From a checkpoint of a small transformer trained on Wikipedia: vocabulary 32000, 8667 steps.
MLP neurons of a small language model. Each row is named by its layer, matrix (down: output weights) and neuron, and shows model dimensions 709-804. Each number is 500 + 40 x the weight over its row's rms, rounded and kept within 0 to 999. Numbers have three digits each.
A block is one neuron, or neurons of one layer that tend to fire together. Before each block is what it responds to, as a language model described it from the Wikipedia text at the highest values.

Parenthetical acronym letters. Capital letters of an acronym in parentheses right after a spelled-out organization or law name, e.g. (SCN), (AMF), (NEPA), plus the opening parenthesis, with weaker scattered name and label tokens.
L8.down1109:552487510442513536485515531536530495505546503472460511476476502541555461551540514502463497526480400531419557461520542506493508541479512545482494467521515538530505547520528514517518529417503461463541520483532551531560457491469475545506584446474522553521475517444439492503481428506546552563
L8.down1205:499487503524547462481493505490464532465472520508501607503497495481559530463464549489506497442485463515455496543493518496508452484477478522440493437573500537505468499513534483572477484496497525467458523520444460560554490582457518485539528550450535503520514518417450596567537541476501449447
L8.down1597:477515515472585473511528562545502614495464573559491521480477465533491467430521509421577511470596467475465497533521505501459544463482570531495493535480408499489473498531487387467559544483449524485463497443482465498506497466494543554597514543532494445466406483522481485483451494593410421541
L8.down2219:436606534441500529522513447591489463482444537437515587454494522522457486529456488554536511552515534418499438444486470491502524519454536570541459502510405510442479534547517494513469500529534464579443461454526574608438470503497480510457464501448462526498576547476543449516478533521450498552

Before a person's name. The token just before a person's full name, such as a title or role noun (baseman, president, Minister, coach) or a connector (by, to, and, table pipes, list dashes).
L8.down611:494507494496506532499467503576504467490511527331486523479612481556468492558499460504530516433453521458528447573480473444478555479545519458478436488516536494492503427515566498488525465436500450475431575576515550467534521498488484556481463523385505445512512523526469502477491511513448529483
L8.down1547:437562505532491450492464487486483507515481530478505445458527520538477507517559510469555493482517455527575447472426484539469444442519462507482510512425462520478500479472469487593471524577418469493519544452410445507489530508483395478462475484410501528469543562537507498506476464505506509465
L8.down2482:466512532501495524473557461554480467494497409379497482496516526545446560526464490457557509516500513471519488510464479502428538452517470449450452517492438538500503503483531555536478505494488523568452499565481520495475502561465551506500550516505480506499507492504521526526527570538459478527
L8.down2758:540480482524515576480396481547540542471530558405403481552555552551486466544481511578434493435502556510555545493456453474487484436519507518532419402519481452528436407489482526462569479535483422549582555549515586523546439510498517502525465537477445533495523488481468492437469513494460521528

Name heads and acronyms. Tokens that complete multi-word names or give their parenthesized abbreviations, e.g. CL in (CLEAN), University, School Board, also "serves as".
L5.down25:480497552492494538488535464501479515492466606560528540503522536504475502579497493554556505454498467439508448506529505524496495544422446531432484537537521499439470449500523446527496479507454498473552518525474520525547499503475470479527508481451462583512491530475504550493512527525450465470

Before a person's name. Tokens immediately preceding a person's name: titles or roles (architect, General, Justice, manager), "by", and colons in credit or infobox lines.
L5.down1104:536515467493456503490498497525499477538534489420510505505502490594531511507546491541553539485453559476506530491435445481512499452530490511461442397466500511442492474439438452505450462412502518477503503441429530475474416508445443548510444575556499591510571446527454495467535489523503492473

Name or acronym introduction. Tokens just before a proper name or acronym is given, such as the opening "(" or first letter of an abbreviation (NEPA, INAH), or called, known as, named, titled.
L7.down145:514520599509477524417551528487499596509534479488514458491493531418522497505547487532560497557420512519502481461440489485522500558414501461487519488502378544482517489554566424527525490539491506497527525503496472524570496482468491482514480489456503476509465499521522463487476557540567532472
L7.down773:523492555465487428426496486606471484583502472447528518477539534503458476502503530552498478514481442500503494493537542501485489473454573398496474546461538467440516481505542525459535545476508519544544478481543452421480450518420537506482458507473502538505387552430507500445571517543547466536
L7.down1114:539556598515529480509560517453554507498512441509544535488480471506493480444500561509515503556557500480476469576488451470506470511521499475541556463531427473479456488546545470536484483565454467503491533481522470484543560480468525440488416545513467577531470553450563513457512549531447489514
L7.down1150:576496526481509556530524537519468435453499553469473512484531516459533510463446482517481533469522460553476539504417492507502471392488523496457415558484476443549511498457492394479541450433520534534456566505466535524522475504423514505456477503524459472513491527433541465471465488474438521559
L7.down1506:460480459438507483540480542516487411502481460480540548435507559526468505490461522471496492533435493497467488572527471492502510479532480515526505476542514556530474494480517481518483455435550511461545589501499514583475442484468459473544544529544501434508480479472487499415546554436491537521
L7.down1893:490493455438448536536483500515466522486545413468480548504542446511467494507549440547504536464467476475499499470547511530491554490540389499497510538529533499488455529578537522557556493491484452517519527579436511534516477513501590516506569559439536549478587584499489538508501475537619473553
L7.down2367:510508495542485549469502545515514433454444575555470473522455557455487558473493469482527509519512471542478487548458500448579483432518547532445463530452371546550514498507523433511506519487496476447524582465455480552491483506434548476532490512523519443509538466501478494498587573482453526542
L7.down2775:599463503552513518492448540523523457507548513538515454580502499509469507515492490475393522514470544520491497495497605542540500477465566558480491439511497509523499487426443585463524529460516497528413514469526516498538491480503516424525448555502550497507483576512506439478520477525532469534
L7.down2847:524541497436483533550527435501446493450445502490559511537514431428460469515537543441530460518544516462494532472537504534497441546435513451525581515499628534469532520439467474439420452498506500452482529454462449464530503524514505509489500551477496496520524504518551558538528533549527533462
L7.down2943:453446520475437549460526540487508487479511509505496522491473523444491432527560472490521511492557513525540564515409530473500515519485434487518505497553504529542459600565495501499524568526479509451560513494440492490467571502442459457531540484499511465525505506514530477466519492506527496527
L7.down2950:468491443551527537491488507524518509561508499483474473436495506471481447430544469511490575481474559530510448499396482480454517525446515447452399496506425423506495513454481441511487530406524517441484556508429475508478549449487574464465533533538427498469540546482506493484474504446546514543
L7.down3240:507467440454525553501526503496559431565477486565491511468452484495525468481464545487553486508477501530482517518419510486521488476506595512469515510473560560511436528484470497563455557521430574477526503510455484538528486483539470513486466604456524464457515527566430490495521499623529532462
L7.down3255:476505509520457539478508547481529408445525540466504533490559521525501507504476458481575560484453480529504565500494546543493471502528522561572467482502517502585570481581503519534511409446494516549479559476434564486483546557513492500538441525513616486507459466545484521476485402513519458487
L7.down3371:470428537554537544594490462480534434499546423479498452516529492480499425500502457532485476484486517514535534504539527564537558542487534505513529480485470515527503515561545527525469507542539474493432482470433511508556460521514417559450526582487469526573502521492526500476528509500571493552
L7.down3436:548521493501438541521484504480504547457571457488505503556578557436502475465499472501509544537570479498510490499559553499458525535435477582513562460492510537522429470473428525467541521516495540465420474537539496508497447534545496425488459476527515532583517512505534462569416514470573416473
L7.down3440:454496463546484535486516582463449459512528491552550481502426504540471470478501490543547499434484470543501422500543591488580486527544468487474467440502474527535454480517489494539487455495480504447462481496510463507527542432447494451528543432479474463505507451479514533428484484391485493425

Subject noun phrase end. Last token of a sentence's subject phrase, just before its verb, such as concerns, mines, it, or a comma after a named subject.
L8.down970:482497552568490468528449520454570602512548471477539512468549547493535461495506479507569492472536494455531538495468507524493473432447480538381497571554517460436505436475510555439444552559510521464593535456420499490480508452468525550548466543471529533519467501474497520460466502567520579539
L8.down1908:522495518529477562492540470562528468550472516510492428510487381464493504506543529477516513580473469535480440468551499499465484535470571525503566440474566567557515529542475454533527531510444508457405464438534520466445557551538491467477492425514443511506443519464533524546451477472447436485
L8.down2102:522534530472528559517523458545507458445482489497463501473449441449536500469473503449437538504518498501506495539607468507505480535596605541407471490486528516561566507545556502513501502476458506507399432445466485430411533508503509492477497478528459486483490550489486472549489516511436437481
L8.down2722:459537515504503519536387497584470519537522528468555518442534446453442569457505466493495510523513567543458574511546441554485440566586497538468442518499405510499557438480502530528534541477510552454497526521525482438471471483484475565545475515474471510486506513483468495517476535518541469512

End of subject phrase. Final token of a long sentence-subject noun phrase right before its main verb (is, was, were, can), e.g. Hell, shock waves, semi-finalists.
L7.down32:515565514477430520536534495505491523464492501552474496513448384478477560554499445516391517514496502465456491574572650572485511550530507504406465495524492507510466523441486486587519458506445527524443510458453524480533498485456552547554485592465595450474484511470476523519534522521497506503
L7.down265:493464518548474518504473459531502475470480532519519468492495414560434536470460496564587480485559467471509525505522520482539427538511528478510465470498460485498395545491471488484428456490466562468415513467503469490470480514469513451501537499491510497463465511496514462546478511489506439479
L7.down693:383477412513533521456512539528519522497507555498528472443482486468575479532550531464580476599492433508475442485516460514530482498433516525434562536456508554585420562531562534492481507445483460458518460406443518504425465521565518539457479480512506475568576547469502516442478536552522535524
L7.down1065:545511488488404509502515437558462450432548527467465527546504526518532570507507440517498530546583469474473613491556565501551540527498529506458557471396419452507463471461463552503464519528473448446476526486414553463467500468543468402441509427472423494538505555508480546531454536533481524610
L7.down1153:465464458528459548522513455469521467436499500469520511553437503483545522487429537455474438470596458466585380483496568555539495547531556453533601469556512478456506439483548472557479500492537518493503442366509419520504539533473405488487558515505533506453509495501536560519426509524495488479
L7.down1583:510483459561524586444508442518528488405558511472523468550469444454529528484544461501523491472486443455474426496500484540498479572493529518498585512406503545558515532546495453554505510532455465516433432433562454480414548504547496553528577424478436446522499501484542485567421466486445434494
L7.down1591:486495469522527552476510527438479434518540435480411500480507439472534507544462455494497486490591463456421532523535562504530459450483483556462520480606508513467511513409480510528420479468476423498504458550548503524514467514492503469481474517545535580468495509523537580498543516507481452557
L7.down1841:449538567496525511394507542458490518497558430476471471513435489475555480471510509512502482531511491522440385488543499540476552555490548513536488462466569548542473502500445506538489441493471540517491487468475488566485544466521562473510593490553476458444468449533486516557529463530469493549
L7.down1897:537554446519553521542472508489566464526491602499502495543503530524482489557467577498474580542426493507420437541630499539530537544557558538518453487535466487534538589548532527503443492485496486519497482481489451472411497496544534513543514500543526553469475496436498527489498508557509432518
L7.down2316:495477503510484536484438518492482462465438473495503455465539497449417470566523493476515535532497456501537450471455572449474576498509489463432524500536550500560464558484487516574485503505521413510446470512457453509486499492503536505541464444531557505538527543402443500524497509497584441523
L7.down2335:500471492425467513502475498483475572448497476492515440509550452516515488468565520491508568467530512483470454552504456508489455483475533557446508565513506420530507527570424484527549491438526422479546565561479466438467442535479519526451426510454466493525503553425508394504504501496498479523
L7.down2438:543468529528448481475542505580556435446466495463499559535478427506533511427522481488506573506491504542558413519526488532490531542512526441482492487499557470585541576507482501577477518446521477447410517414470548561451523491457558509519493489513512476502483522431490565543520479504497544412
L7.down2509:492481479596546495476456535486602489479501488490506485486423523492546553443507516513504492496474410439500555435553486463498489544538501467471558461492479510531446521554549540519474558454466518432576484542501484461330514482578482495541526483505482475613588533447444483452476495458544512509
L7.down2724:528447469486476524562479435559567546463461633447539532442612415471498565507492492508477525484575519467482580541402533520454429525499514529468480435476452494509489463582491515485522524427496509449571494483488475438485505466467525548507465553438514507554505497438501468434425539525555521476
L7.down3207:475479513481481518432545498454512466429503450480528483513493576530524508494495520534537478413445461557519427458510447467529570502480467534526501467521497441536503475531521550531462503497492494500451492522512515532465471528543432516515512472461541439587469440433514475544528514536537507558
L7.down3304:447510481489566530508485585515522491552497525500489524524530491495542522447470483511464544539407478522441470475538451417461512514465455418445532531480472525529503505529461540498498547533445500537492527445481576452461481474534457471439441540501529523523522481523499436503501533497503563523

Start years and "a". Fires on a four-digit start year beginning a span, as in (1895 – 1965) or 1943–1946, and often on the article "a", as in as a distraction.
L7.down5:611487475487406549528487469483458503493570467512462516498491478488442478473482472545415503528490540436554466472508517442540487509555545484603431530490478462554474526604511479465485559472547445455468455487505567434533538538471483493510391501553560593484525440545491450532522404571453473491
L7.down112:491518553464520554477495494491491512438616508563443457474505587562471507468506553499537487502490494444532450536489430509480420511432577537530513450433496504481390492465576534588479416486486505471487461517410459448482522519458474542487503454443516492504458528531457467462493551503498488487
L7.down161:437537420540490500524541446547478456515531537513429488546491490473417521542514569528501487416511577553547525430516486470508539565494561481490412475510530469493412550531486451490518520457489456553505518501489512508506485461474468460524398524527429468483476513472491417438510466608478477442
L7.down508:498521445476523577529586552472510513510521536514473530476496539509548466491469555542484489473524526553467559533450480593560536528525580538487500494512517507562481503558487516461472494526478500622540492506491454494474427526468412475424521513560568471475468505538510534571497503486549469513
L7.down627:490443491565421533568478582481496494462494521396514420501504455484511546541519540513482489468472492493459487511518553450557525556514520454445456468458531479491580540497409440487498477511486495499511498553557522522522491530444485545485509520535512515466493412505527497463474492563554520543
L7.down670:552461498533407447543513508531472519508493537449466491535484464434460484482547497450470471536559471473486497505518547552521481554496533494537389538430493450539573461497436454500452530521539541452527483506508493458476452541470484509543489504517487461519467447490503432448478539468505463542
L7.down991:512420532447554537464525504544558493479471504492490544551470514481484486558476478541538524580512498539480521487406551546499553554507521521461510497514450520493541512490562477550473554518500479514412457528492498536594472573520492521447446511482503510533487508477569462530557471472521513482
L7.down1211:516502531463517467523498499534433519451449480527460422487471547569463446468504547570503536482500576498468479517606499505471508486434464466538436514504482500521464499565511459513431519503491471517460452472487509546530458470476463499527534576560480483589461542578545507541511498487451502441
L7.down1663:503581488567586534515453444507501575467510553492483453486544493497544488445519499429559468447510502525512511455464451510493556544505514492521503474563529537491578505510516504485468521550528465488489532520504453540466490430538421525506525514436482456500464532526541515563498556508470516457
L7.down2230:537501482490502522467523512506494547528483564504476513480489499508503412485605504471528434514480513557386519537548493535503555551484524479477516470491461508465492495518557459512555494497534475476528478510461507496525445489468546534485508524487472474526504471465483521507462490519528510446
L7.down2429:485403509495457546527529442468493448496494448508533436461455485481529547480444432463478467477546504482545449546567549549502433453486527469520524442501507498535513450592499473492489439409450496559518565460499456521521478507452492568476508476533458537490480483557507568482423522524574537513
L7.down2663:513447484445497512461481512547494505582489550485479557497522435528468534476520495447542476490554504532497539565515606593545472482524463446465465504519502520528488501450542498537518522486447495500490543511453537507473489524417548591484489472453471450420560536549508498486550525518572470549
L7.down2734:468517543488490508478529557546525455462508520471510558470444474556501455512517515538538438535512518474504487490438433436527560492541465521517472496474608548542465548486514456502499491513494466478488494545548469463502509427527518524444462502468489521454486478518564445508519518485447443505
L7.down3219:479503454516486503558487593560551462537520498549548411505509465492451436491538459549543459473457487496430528557493532480498472615585474490463491487545502475475483481494463552467518488508521475582511478546538504530516527556537506506458514564557487514592502420553523513446535520493518494528
L7.down3220:493531520578485504474471504483507498516504495471483520480524490502446488479523482542436480440490448501539557515495525454500496538562519455470587485517500463513532490493496440571514546429503450516460513487466521437524469508500486492431423478468509470552506475506483526378528497505510517506
L7.down3225:476455556527466605557510521548539512477520437494552505523513455453516458504461533468479471434503588521465481514424491521516477499466465537507521468477467486546449482519583521487453538507547499513539494472491475557473500517449482463489539484551519508512532507481543510456513564461433475498

Slot before a bare verb. Tokens right before an expected base-form verb: infinitive to, modals such as would, can, will, and adverbs after modals (would initially, can also).
L8.down95:475567447467555539546547530621500463508478494519525538529487473524479468522457487485451488470475523394502445522490482505487439466463491484468471517509531500464500513496525473594504439412456421540476582523471537522459446571497505516454497563495527521493433482406533525491567531546558475519
L8.down2336:472493467520553484453491532574450488562422451444476548599470509490465441405491504494509498507469444548539531492485455458493481506562524402476519530519478444527423466543495518615553462550464461493445556518499523473488533476456553531494496494553543501497472493529441551472574449491524516494
L8.down2475:486489463449561451560532525543488440514449494509526534463511533521477550494500497493424515452446550554562510529539461504527408411497490538447525448515502443522502397530490516562477505407479503459442535488432459487521501517502451474525456523469559498468492521499424530451572568449509507515
L8.down3267:397581524511593531538502472502557476477458496521525493508519446466513479501479493467478555485539498505501504466558545542508468507556523525506544501482553451522366546388519520529478498524498464501483509449438518453478550504492547472447514444548474479481529487517469484484447502510471484488

Slot before base verb. Words just before a bare verb, mostly infinitive to, modals, and adverbs like ever, also, then, later (went on to win, would later join).
L7.down575:556552515506521472565604497431566408496481460479494505560479479495516455583557564520476477536438504569546516424495437513471601569531585558517473490501577485512471459541440443449522478449555546463469505518510472492473506493505515506505506526528490514540569558445534502498479485448539510533
L7.down909:447540587506496510494480551461476430454539502490449457553410478538536400455433495506508444505499478541553508562541507508428504491506519481451476534494488517490464511509498475476483513454589483490456492509457545495443507505463517473565505549570499450492442491503500443499565472532538473494
L7.down1134:523509499531546588446509521537443528466520439551439534555514458470537439445500498488461526474535442523521519482481487611463469487602507492544499479477499485502507509488533526514529491507502501483511449466558481503477465462470588531475498490588494533464514475403450524523492516533540522457
L7.down1556:502491439546514512536423539531523472522501501562480463504478516474463522435496480445468462430549449460479500522475492417494523572490511532544512455525518495448529514456497450555425520501488532525455540487492474510484528517524459549456482442462530521525504516477530505549517500496533530515
L7.down1787:539517510433533485506531576568485429484510547511467500522424470569476498452569488500420509510476516544489505520539569531478455507547500479424504545499469426505541509463503486517511483439436458546429567521488513467546412520497569526513434523504530494519490501546467524443593478516569465493
L7.down1903:480614494462584510503461529555500464567484542469508436448494483515488522454520476456479515481536462486548464557443518484563508522532517475460525592519512516467530498549592506462480465403457429519484489462488497485426499479534549554500452541520501508509511509535547540532547521485471501535
L7.down2317:591554450485539516547553562502480462504483535547486551441456511496505512472505496468428554389501463483547478513452492564368567566438607451498537464524515544511510525518538495497505508466430576634450523517508480488501472445545481486500521413501449478546424415544517512467485478487506503480
L7.down2580:518479474564536566445544446501542457566489423465475518564455443504469539535498520440471515511426492508539440529523430411511522532421480578519554444474554440492491440503443516552548502478508523516393510413525567401470491524511580465497452553518436493443431449463506530582580515439529486510
L7.down2628:494510477511453476477534447534492587479431476509478572484476547554478491515468447475416516491497494475517464561481590479528548482510467485433484524485484506453538477434516502527495535481475506499415515565501457475500505474481538495478506537481565412445514512549467579489577544548468542455
L7.down2822:550399459471529484499543496513463522519445482466512525472466525495555475482460484514502473490526488595554505526487553466568542483505517473491516474474463466566491455464490531530492469402453470492460454507522582443489519488498484538520461506499464531526498578480498576548536534471519434477
L7.down2849:455543547558458527543480546542524488558532462515466461477528498518424494484526516489492556494445484504473500538421428511475506540515571423498489474560462542555492504464528498569509531495591509451513495487499536493475535495512487445577519466538507448466469561471466474532498450595475472414
L7.down2999:483496522432569457498505544463507440467462495495557528487478447544448454497553516495570501465448572429550462506489464504559477456488446465567528463529474493475480469431499563488507485521512549522453454477550525510491520502507496514570446494526562557497471586527457465498520493559534465466
L7.down3238:469453496518599529507514520562561484477480524463489476518480405507526498502447545508539533556372515418477477504470568483426440483488482505532499452542486476524497561464462485535536494516505470488540519438470496470531603483546479512483501478483515471492434496511529542470524468525473490520
L7.down3425:539553463519536520472574502511497484545453487522460443450431516526501485551503489545538456456515535508492506444583506524480398476504533486512525455516487445499420562564523487470494418462466567463493505489463514504502555467512624528507541491473480484523558513584525448503505471533581460433
L7.down3541:511555549488514608468490502501583570450479446559453500556534418495435508518497480412488491492493568494468453553441470483485519555535499484486472476567455438533410518458475479505534480447501508487485516519454465444492473561448491502510423519484545456429510504531517515561551522549465509570
L7.down3564:467510490545509508501462457502541493491517547449403460522488527478465524523498525430500519608518477456550503453527509486544499504533478515504425471601474578544482533535539478532498515494491463492349477525461506421522537526503557502455508504478515516504415503528559497460581544469464607518

Indefinite article "a". The article a/A opening a noun phrase, especially at the start of quoted titles or quotes and after prepositions, e.g. "A Momentary Change", from a conventional; sometimes The or first name pieces.
L8.down854:506473569491539514482467497539502473443443499456426516453507520460439474474513522557456515452540520535510513516602528529483482531438491468517516510541433439485464498467549438459556545506498452504468419466510468470465479454477576518422511526465451544542522448519457476487497499568458436520
L8.down1834:482488453447491534547478474498490416508505480528582513533443491556489438508533427493504440457543510516424411548510497453539456506501584517511501412519494533495553515530498460589528493391473467549451535474467431503526532457560536498458491529503525413517523502441530516481559464536491530521
L8.down2938:494486513511550452513505571521512420513476563521473512488540479475476579472488474376563500461451474431501512473415564442507491518529529532471472511563473544546482544524520459503460505582466415483490487510517480468496509498460542519554558525514544510527493491498445437473506561543569537487
L8.down3056:523483528526520531490469522513570569572484504507506481472581518526470478464528536397472492512478508468589482567479472529445477520487492548453558491509543440539492551503529421516498564567530435502487478491557437381457536503451464548492470514541469521535526485517524525547493529482503426476

Before a person's name. Connectives and punctuation (and, of, to, commas, list dashes) right where a person's name comes next, as in "son of", "born to Fred and", or cast lists.
L7.down217:446519435536516503406455416519467482607508563481476578465477449464485447463507514534428463444433516533503488447479606525579483533468465519496503468506479467474471531533485545508513463422478452424485531470531451575483529530479531477549443525558537497461547446540533442494460493423446519488
L7.down308:447548509459540527536589409463436510494494527510533536520482504527514547475502538562514492472412487540493501461536498507493546550479395539557477495561528516419482511529546554575531530504489549476521508430582490481479514507515515548444538488502457413470481543506475510453499470440532479500
L7.down311:580558423451507488518521505597524540515446475553456558523534469588524479527424533505547541479403477512507474502467436519484411518459521472455529461526448489436464478485507462491522487601483546470543541577449577488579430502523532552520554493436469517420524479483486495450489457508479529484
L7.down678:451549506525591489463498466501436490475489577537514427505492505473453483476475528509487503479485427414522472519500535498517417504614495456531572474483451430493471557518486539510499440442510539509438441461494464476502582536468533481552535486531485558541476546543483498557529512467500480547
L7.down1208:451507470422488484440574486547509523488514430429452510507563491481529504533494546518621607468538464419470502536470505445463515408548487431456504474440401448426493475501427543531510575464468491530494520548458517471494519489507473494508484527440554466503419523497590434490501478452540502506
L7.down1332:514501503473473533536502501473518521447536557518430500486518476429479547498534516500532474486506505544463513459512501476473516460553569535547482488498520522505571436454496485456452421531466520494515500578530490479501437574459506452489423523519504537520484518509421534515520539484509495534
L7.down1411:476461434531447516522540534506526550483459445467493449517507379559489505466511489443508545422467512543437482509386473490478494516486473503550515496466493562498524620603539427463511499467486475519459538486495526521505501518520488520540465518506510447488494528456546521476489486524482542506
L7.down1579:578575522486503443489458479485464537608492560524498541505528459557492574560473503444467499506520502430498472486390483566477484457556521509458460499505491482581416478452485455475506487421512489507489543564525520525516506528579506435476467512571540519519587498491511528508494520486508509455
L7.down1801:483522534528508576503472492473512500424480545434466533497495533514419464530482566495474457413401490484511478504473519515433440480581500537481443501513507543532474481521528493520527513502526547472420555496448531514492510492522500476504448448503559462553462556510529608476537521543453487550
L7.down1858:459492497417513485531542521496575514451510482462579475496573475530447453507525553466430512551460529449534522512471555525499493556471499493442503472519531459464456493527474518471494487401507584542511556433457504569509468503533483553434449491541497493497520539484543491516515469538531578497
L7.down2893:492545550465562451472448479525499438506491511539482389505503491526498489504462522488512468483507558462499535533465561505485397516472511469472530496500458520478514496520485540504521547465479491510552570521545513521555498545489491440433471401458452438485423468493540481482490501463496587567
L7.down2929:534603525521529416531542534503483454538461547512524469502533534484537500464508600520593435428504541467552498501549471468479489550482545535515524498491553520480443447395499538541506455579524524535506470419582476423547527510561476429538551422492500502567527507505413531524525534509494538515
L7.down2990:557466527480511512454520488481442559547504525457531446489445531410559554510517443466555517479438520500451471510392459566467421486503496506580488483459521483490533456512442521507490590462440487503462444512519494503492495509468554551535531509467498464443479567421450506482496501549479500533
L7.down3098:504562598557466452442488498499490543506506462473450535467433499521534536492544490507502461503546422499499504486497474471455489518520483462499554469439490567486536485516470466527546532501436460572537489530501475435512523482413513538481487507546437505528555525535483512499508489469594516535
L7.down3429:446491469495463474558549517541467449554485564502458499461537498564518496491519600580462528493399510486535579509579466418508537549528540502507441532497534487487499412469466493478484556552566409482453498522513510500461427452493440487483515509436521549508495555539519555502464521475362461480
L7.down3573:487510507511470493476519543468538522542535506460521477458442442420464535421427488445518551446490454446479472546483530466442454460450512453550502440597537479516556538543449480493512507549599505458481451430471466499554526445477550544446466493501498486451574516475461474468451433499497505500

Descriptive article after name. The article "a"/"an" that begins a description of a named entity, mainly in "X (born …) is a" Wikipedia openings, e.g. "is a German volleyball player", "Rosa Lewis, a former cook".
L5.down1960:609514511452532475515494421505467479481447478521485530517461515513435511463567440440541537534492443481506473509460475580431549511500513516542514501516509465461436505492588505475529587507480493536579485587501494524482506514497492393471527533465470511486519468483502543465553518497477588492

Infinitive marker and modals. The word "to" and modal auxiliaries just before a bare verb, e.g. failed to, intended to, able to, would, must, don't.
L5.down2842:512480430491553535477490540595467482486465494518526488441550480537508519496471473449462570501498509548476431486448527476472485462582481440491538552490464500478546507504504489546491496441523490473441554554494464448483500408466494494512501562596535435491511519534421485479512488495508508480

Date day numbers. Day numbers right after "on" or "On" in biographies and sports careers, such as on 5 July or on 31 January; weaker for other numbers like "one", years, table entries.
L5.down1893:521418547506443513538487497496540584398533543505557467523463476510480501437542536549412505519488511528497492546484553423562541502479418558527452483538547524533456520463543523502447488508429526452395475510494456455454550512486525555479517472522507546544557519489567474516528482490481537496

Date-preceding prepositions. Tokens just before an expected specific date, mostly "on" after event verbs (died on, held on, premiered on), plus "born", table pipes, "Retrieved".
L8.down1001:450417422535555556443456490526505504417506444521430556510531470457519515477518517464490453494466469490553471528563519495428502425517498558544558489458559520521537456487474539499544471471379575518532472456508507402507534539432475478466399489450525547492496532554520492523510462495563543433
L8.down1199:542508512516580436471457504469496490415467535552537521463478553415528487512478532497441478444432461410539534579475473505592502508440510397491577561523435564598532488535543521500509454496490499546480477531494453486444482502480552483465432533569485474519536536456551474531505536486495456487
L8.down1480:497475430527418464543497508506433539458507512504488467485450547523482546431458440555501570504511516531505508527491499506404528527558504491516479562475462514547475465471447545377486535506500468483466594474587516493458531536521435491499489549480436534559519464496500525455550512448466568543
L8.down2124:506601518483405454511499433474443568525537481508451499462511476492510535438444518515456482422470526457471476528506442474453562542516494501467488597497513447438526586466507458516432464463452524467500520469486461517464475538475454469583511451590542555499505529597496484498600516492519528493